From a checkpoint of a small transformer trained on Wikipedia.
Size: 14 layers, width 320, vocabulary 16384, 22.5M parameters.
MLP neurons of a small language model. Each row is named by its layer, matrix (up: input weights) and neuron, and shows model dimensions 0-95. Each number is 128 + 32 x the weight over its row's rms, rounded and kept within 0 to 255.
After each neuron's rows, "fires on" lists the tokens most often at its 100 highest values on Wikipedia text that the model never trained on.

L7.up705 [143  71 121 106 102 139 135 184 109 136 189 125  67 145 130 132 131 133 143 167 126 123 122 172 150 106 161 162 149 204  97 105 127 100 134 135 149 150 144  67 119 110 169 158 150 139  81 124 141 163  80 144 132 186 120 150  74 112  98  58 169 135 146 122  68 116 154 148  88 153 187 159 173 138 110  98 129  74 191  82 215 112  99  91 110  93 140 109 135 145 127  37 108 103 128 144]
fires on: "8", "9", "7", "4", "6"

L9.up570 [109 116 116 149 159 113  88 163 142 143 143  80 112 114 126 147 135 117 110  38  87 109 133 104 125 131 182 156  74 156 119  84 121 151  88 147 123 122 118 121 133 141 110 137 136  93 138 149 127 100 121  91 217 182 117 111 129  56  98 165 155 100 145 157 153 152 132 134  95 170  47 160 192 144 140 132 138 154 107 153 139  99 150 140 101 160 202 162  87 134 108 103 134 121 198 103]
fires on: ",", "2", "9", " (", "1"

L10.up893 [ 86 171 165 211 103 159 117 102 169  91 151 128 177  90 118 112 184 110 157 148 106 129 127 121 122  63 161 114 126 115 110 126 140  96 153 124 139 155 135 141 174 192 149 129  88 158 146 150  40 160 129  76 134 113 135  93 129 159 100 134 124 159 101 115 131  77 123 103 139 161 114 144 132 116 172  90  88 136  80 119 133 171  91 139 135 124 120 102  62  76 147 160 155 120 110 171]
fires on: "B", " ", " B", " b", " C", " (°"

L7.up1202 [145  66 116 179  44 157  95 120 141 154 135 141  88 137 149  95 147  97 157 137 112  73 141  95 139 141 117 124 139 133 111 146 104 107 166 119 101 158 148 153 130 195  99 126 111 135 168  79 125 123 137 134  93  85 129 142 138 156  94 124  54 180  90  36 181 150 174 161 103 142 150 149  88 110 101 122 131 159 145  75 150 156 107  53 140 170 154 137 129 189 164 154 122 138  70 118]
fires on: " ", "0", " to", " in", " Raj"

L9.up228 [125  92 152 138 169 125 120 143  77 170  79 118  92 131 145 100 154 181 149 124 141 143 116  99 182 168 109 136 138 165  90 134 119 132  86 142 143 135 163 170 124 129  93  72 104 134  56 153 101 155 151 118 130  83 115 198 174 100 162 112  43  84 114 146 189 129 146 175 168 169 147 201 142 108  79 112  70 106 107 156 164 100 135 107 109  63 128 125  84 139 136 138 126 162 146 108]
fires on: " ", ",", " and", " than"

L7.up614 [ 90  90 130 123 155 137  91 170  88  99 141 105 101  88 127 102 166 100  78 140 136 143 155 186  80 147 169   1 125 123 147 192 164 146 145 137 102 113 137 159 142 118 153 119 160 139 130 151 129 103 150 113  82  85 161  79 153  96 157 141  65 138 179 164 151 103 180 122 193 121 105 178 164 140 157 110 179 146 110  93 148 179 129 138 110 139 163 149 124 178  95 140  74 150 125 161]
fires on: " |", " |\n", " ", "1", "2", " Population"

L9.up1219 [176 111  63 168 120 187  66 170 141 114 162 167  96 180 159  90 133 134  92 127 138 130 135  99 176 139 175  76 123 117 135 135 124 118 101  96 153  76 121  46 119  98 203 100 116 134 138 143 196 122 102 112 178 130  55 103 125 152 117  66 131 124  58 113 120 113 133 145 163 148 130 146 126 144 118 171 130 118 161 185 166 107  91  86 135 106 113  78 139 212 143 157 123 107 109 106]
fires on: "4", "3", "6", "2", "0", "7"

L9.up662 [106  65 149  72 131 137  96 161 118 142 124 159 149  94 135  98 161 119 123 139 127 109 159 104  65 161 123 110 131 126  95 128 193 110 162 149  94 112 115 165  89 122 145 200 125  89 137 190 102 137 126  94  79 173 161 138 144 103 128 102  49 116 126 162 133 117  96  56 112 122  52 152 145 122 159 137 145 200 105 145 106  67 129  77 153 144 172 117 110 190 147 168  93 178  91  89]
fires on: " ", "2", "7", "0"

L11.up239 [122 150 215 198 139 195 119  97  93 125 101 106 152  82 158 139 155 107 160 176 168 187  77 120 116 119 122 127 103 119 143 168 109  96  98 124  83 157 123  98 117 100 158 153 192 201 116 106  79 117  75 110 121  93 172 146 110 140 156 108 105 136 147 127 161  97 139 138 101 155 122 114 111 115  96  92 127  78 136 117 143 151 117 158 153 149 104 169 105 145  78 144 103 152 125 122]
fires on: " ", " .", ")", " of", " and"

L7.up544 [170 138  83 109  70  76  90 116  66  81 149 103  97 148 116  57 135 104 200 140  54 164 122 159 157 103 136 102 153 141 133 159 121  82 140 156 167 121 143 130 119 120 143 118 133 118 173 140  79 157 111 158 109 139  94 125 148 154  67 156 105 129 134 175 107 137 206 121 100 176 197 183 118  91 142 105 156 116  94 107 100 188 118 119 114 177  92 118 118 139 164 146 129 149 105 154]
fires on: " ", "0", " |\n", "%", "1"

L11.up1028 [114 145 168 160  89 182 159 128 141 137 146 141  94  92 155 193 108 100 153 105 126 170 108 103 106 135 156 174 130 127 127 102 181 123 164 168 107 164 135 116  82 140 128  87 137 159 169 109 153  70 114 159 200  91 164  68 130 133 106  33 148 115 113 149  61 126 113 109 137 142 173  89 137 112  80 195  61 155 143 194  78  59 137 151 145 128 108 136 148 155 128 122 106 119 107 134]
fires on: " T", "h", "ric", " c", " B"

L9.up751 [114 145 120 143 103 126 154 130  61 108 111  88  73 156 161 101 114 153  84 139 104 112 126 118  85  86 132 150 161  89 125  63 157 158 117 148 146 120 132 195 121  38  91 130 134 131 128  95 125 114 128 131 113 182  72 121 140 116  84 152 116  70 199 165 156  86 178 140 103 144  96 168 107  42 103 103 113  79 167 178 132 103 121 161 105 143 106 188 183 191  57 113 153 102  83 174]
fires on: ",", " and", " when", " after", " because", " until"

L10.up1186 [128 121 224 201 141  97 139 138  74 145 106 140  95 173 138 147 114 102 153 180 132 124  84  83 161  97 141 174 161 122 126 101  89 165 155 106 151 137 112  93  96  54 110 105 122 119 146 145 123 123 101 134 128 138  85 161 125 132 165 129 121 135 142 139 170 112 144 174 137 146 136 124 113 117 114 119 108  65  49 141 128  63 167 118  66 129 123 167 155 136 107  95 120 141 170 126]
fires on: ",", "."

L9.up1015 [ 86 129 156 170 119 199 124  83 104 117 172  75 197 122 177 108  88 112 158 161 148 121 102 175  94 149 167  98  84 108 130 160  98  82 169  44  98 136 108 154 137 111 179 164 115 178 103 162 104 170 123 145  95 108 160 122 103 175  90 141  98 151 113 131  72 140  99 159  94 109  76 122 137 149 138 151 159  85 105 153 114 126 106 101 135 107  94 154 145  92 166 175 160  96 131 159]
fires on: "1", "2", " "

L11.up401 [149 120 106 115 118 133 128  70 166 135 113 145 148 173 126 112 127 144 149 145 145 100 103 140  89 154 174 149 195 125 124 107 100 121 113  97 162 160 107 136 199 194 112  87 153 126  82 174 106 105 168  93  56  88 126 125 107 153 187 164 135 121  72  89  97  84 113 149 170 138 122 111 113 172 108 124 122 123 162  91  90 102 135 138 127 101  83 147  74  68 114 183 176 143 170 118]
fires on: " ", " \"", "\n", " “", " ("

L10.up775 [145 141 118 131 140  61  57 163 121 100 157  44 145  87  90  74  90 117  34 100 133 155  86 148  91 133 123 143 108  83 142 140  77 148  70  78 164 204  90 147 126 153 118 117 175 144 151 101  83 151 147 123 130 190  78 147 128 160 120 106 110 190 144 103  92 140 139 128 123 108  92 196  90 127 150  89 107 168 156 174  92 160  93 134 120 106 200 189 119 117 144 122 103 123 119 146]
fires on: "1", "2", "3", " "

L9.up1018 [152 161 140 115 169 110 126 141  96 137 121 117  88 154 147 163  79 145 103  99  76  97 150 110 180 147 116 188 114 145 148 106 175  78  88 137 130 145 118 105 119 114 119 151 149  96 115  98  73  91  74 126  76 144  98 139 132 120 166 112 140  89 119 164 109 185 106 141  89 123 122 201 141 198 180 119 115 130  93 125  76 186 147 117 161 146 123 168  76 186 193 142 155 133 172  78]
fires on: "2", "1", " ", "ec", "9"

L10.up1085 [138  62 138 134  89  63 152 114  87 134 115 159 165 115  88  98 117 192  96  96 119 123 145 184 191 125 144 143 165 128 140 139 128 136 157 138 119 127 131 190 148 166 221 152 143 195 112 121 133  69 157 116 160 128 137 140 148  38 108 127 175 105 122 132 161 134 161 138 143 160 120 106 155 141 182 125 112  95 107 178 139 177  97  73  98 144 152 105 149 149 116  76 118 125 160 126]
fires on: " to", ",", " not", " also", " always"

L7.up1278 [157  98 116 113 115 118 166 146 202 106 170 141  95 106 157 134 109  90 117 167 180  81 132 108 130 119 120  85 157 101 103 158 132 108 172  69 130 135 132 154 130  53 107 121 112 104 163 137 109 142 113 116  94 131  99  77 155 121  83 154 127 106 139 132  83 168 116 132 138 167 168 146 189 171 137 134 114 121 111 179 143 179 127 163 170 101 170 154  88 135 158  89  86 134 150  97]
fires on: "8", "ors", " X"

L9.up294 [174 129 115 157 135 158 169 148 116 164 116 135 145 121 107 120 139 148  70 121  80 155 106 122 130 131 133  82 169  87 123 160 136 157 157 152 139 135  56 175 145 108 152  85 118 155 142 151 155 157 115 136 164 163 140 134 120 118 158 170  71 124 170  82 169 160 123 119 153 130 131  86 122  86 137 106  74 191 104  62  72 154 103 128 108 165  93 102 188 114 113 119  77 108  69 159]
fires on: " ", "2", "rom"

L9.up114 [ 60 106 125 113 117 138 115  90 124 171 126 115  73 107 130 149  89  86 124  92 174  86 144  75 133 160 171 121 113 131 112 131 111 115 173  87 167 121 112 219 114  94 141 145 202 150 197 148 124 133 139 139  69 167 130 148 194 158  63 204 108 163 199  93 123 126 107  89 116 112 112 131 145 147 120 106 132 111  97 195  78 112 128 134 123 107  77 123 140  97 130 127 117 205  85 123]
fires on: "1", "5", "0", "8", "6", "7"

L11.up1229 [158  54  90 142 174 111 170 139 151 109 170  83 120 172 144 126 119 119  95 108 168 129 154  82 142 144 125  57 161 178 169 101 103 149 155 114 148  73 136 134 133 113 155 110 162 146 146 150  86 116 116 165 128  98 112 125 104  90 122 126 127 124 162 150 161 141 191 154 198 100 119 135 146 150  95 119 150 206 153 186 169 173 120 120 152 180 167 137 155 155  97  92 130 161 130 112]
fires on: "4", "3", "8", "9"

L10.up1069 [ 91 130 108 108 110  88 130 144  90 167 114  89  97 178 119 133 107 127  34 100  96 137 154 164 111 146 119 117 138 153 115 119 110 126  93 105 110 104 102 152 137 125 103 150 140 159 197 103 141 138  77 127 132 137 135 141 147  90 100 147 166 124 104 126 186 138 126  89 135 128  53 152 119 113 136  46  74 137 144 143  39 128 129 114 158 103 104 100 146 100 118 145  89 150  78 169]
fires on: " "

L11.up657 [ 86  88  97 128  79  81 106 127  82 159 153 126 143 143 178  85 128 157  73 111 108  78 130 155 158 119 105 146 128 130 172  87 211 144 150 107 135 106 152 120  54  71 109 171 153  97 126 115 165 139 139 147 175 101 110  69 149  65 126 117 169 126  93 151 198 156 113 139  99 123 124 143 158 106 134  86 166 161 139 120 177 160 155  97 133 102  66 120 163 149 140  79 151 124 152 143]
fires on: ",", " in", "born", " to", " life", " Kar"

L9.up468 [166 118 176 108 110 138 133  93 139 144 113 122 114 135 127  89 148 119 150 156  94 140 139 125 145  91  78 170 167 114 128 102  54 168  61 147 206 129 126 147 169 102 123 101 150 134  84 137 153 109 131  57 109  97  73 151 125 108 119  69 129 115  97 130 112  85 184 100 129 142 121 125 131 143 150 130 156 120 144 126 117 122 138 132 123 127 145 198 177  77 165 137 136 134 184 121]
fires on: " \"", " (", " but", " are", " is"

L3.up421 [150 112 207 145 138 118 115 147  63 138  79  88 107 142 158 173 120  81 171 142 130 145 110 138 126  50 181 123 140 117 107 106  75 116  88 186 124 140 163  84 124 122  72  36 154 142 135 166 155 165 141 103 142 169 154 117 153 106 177 147  95 187 132 107 157 160 163 131 141 170 103 154  92 103 143  90 101 157  80  87 112 124 136  72 122 156 183 173 149 125  68 161 128  78 146 181]
fires on: ".", "|"

L9.up359 [104 107 127 177 146 145 160 108  93 137 117 147 189 135 108 189 118  91 144 138 102 134 133 178 154  93 127 151 186 144 134 155 161 123 151 123  92 164 167 129  80 177 159 139 117 152  83 158  76 122 117  67 202 109 103 127 176 108 105 124 149 122 159  96 151  99  60 132 187 136  86 131 116  62 189  98  93 120  90 111 103 135 125 101 102 144 141 129 131 115 150 116 150 166 157 126]
fires on: " to", ",", " not", " and", ")"

L9.up978 [ 78 156 102  85 144 108 159 167 157 168 138 109 134  90  67 143 105 103  65 107  59 200 138  65 135 102 156  85 112 167 121 152 166 114 142 175 135  93 135  94 183 107 167 133 115 149 125  70 105  89 140 100 111  92  97  87 185  97 184 115  96 136 161 148 120 125 153 136 103 107  92 113  93 139 185 136 113  93  70  98 105 112 122 134 152 145 126 133 138 147 161 103 113 154  75 126]
fires on: "0", " c", "8", "6", "1", " "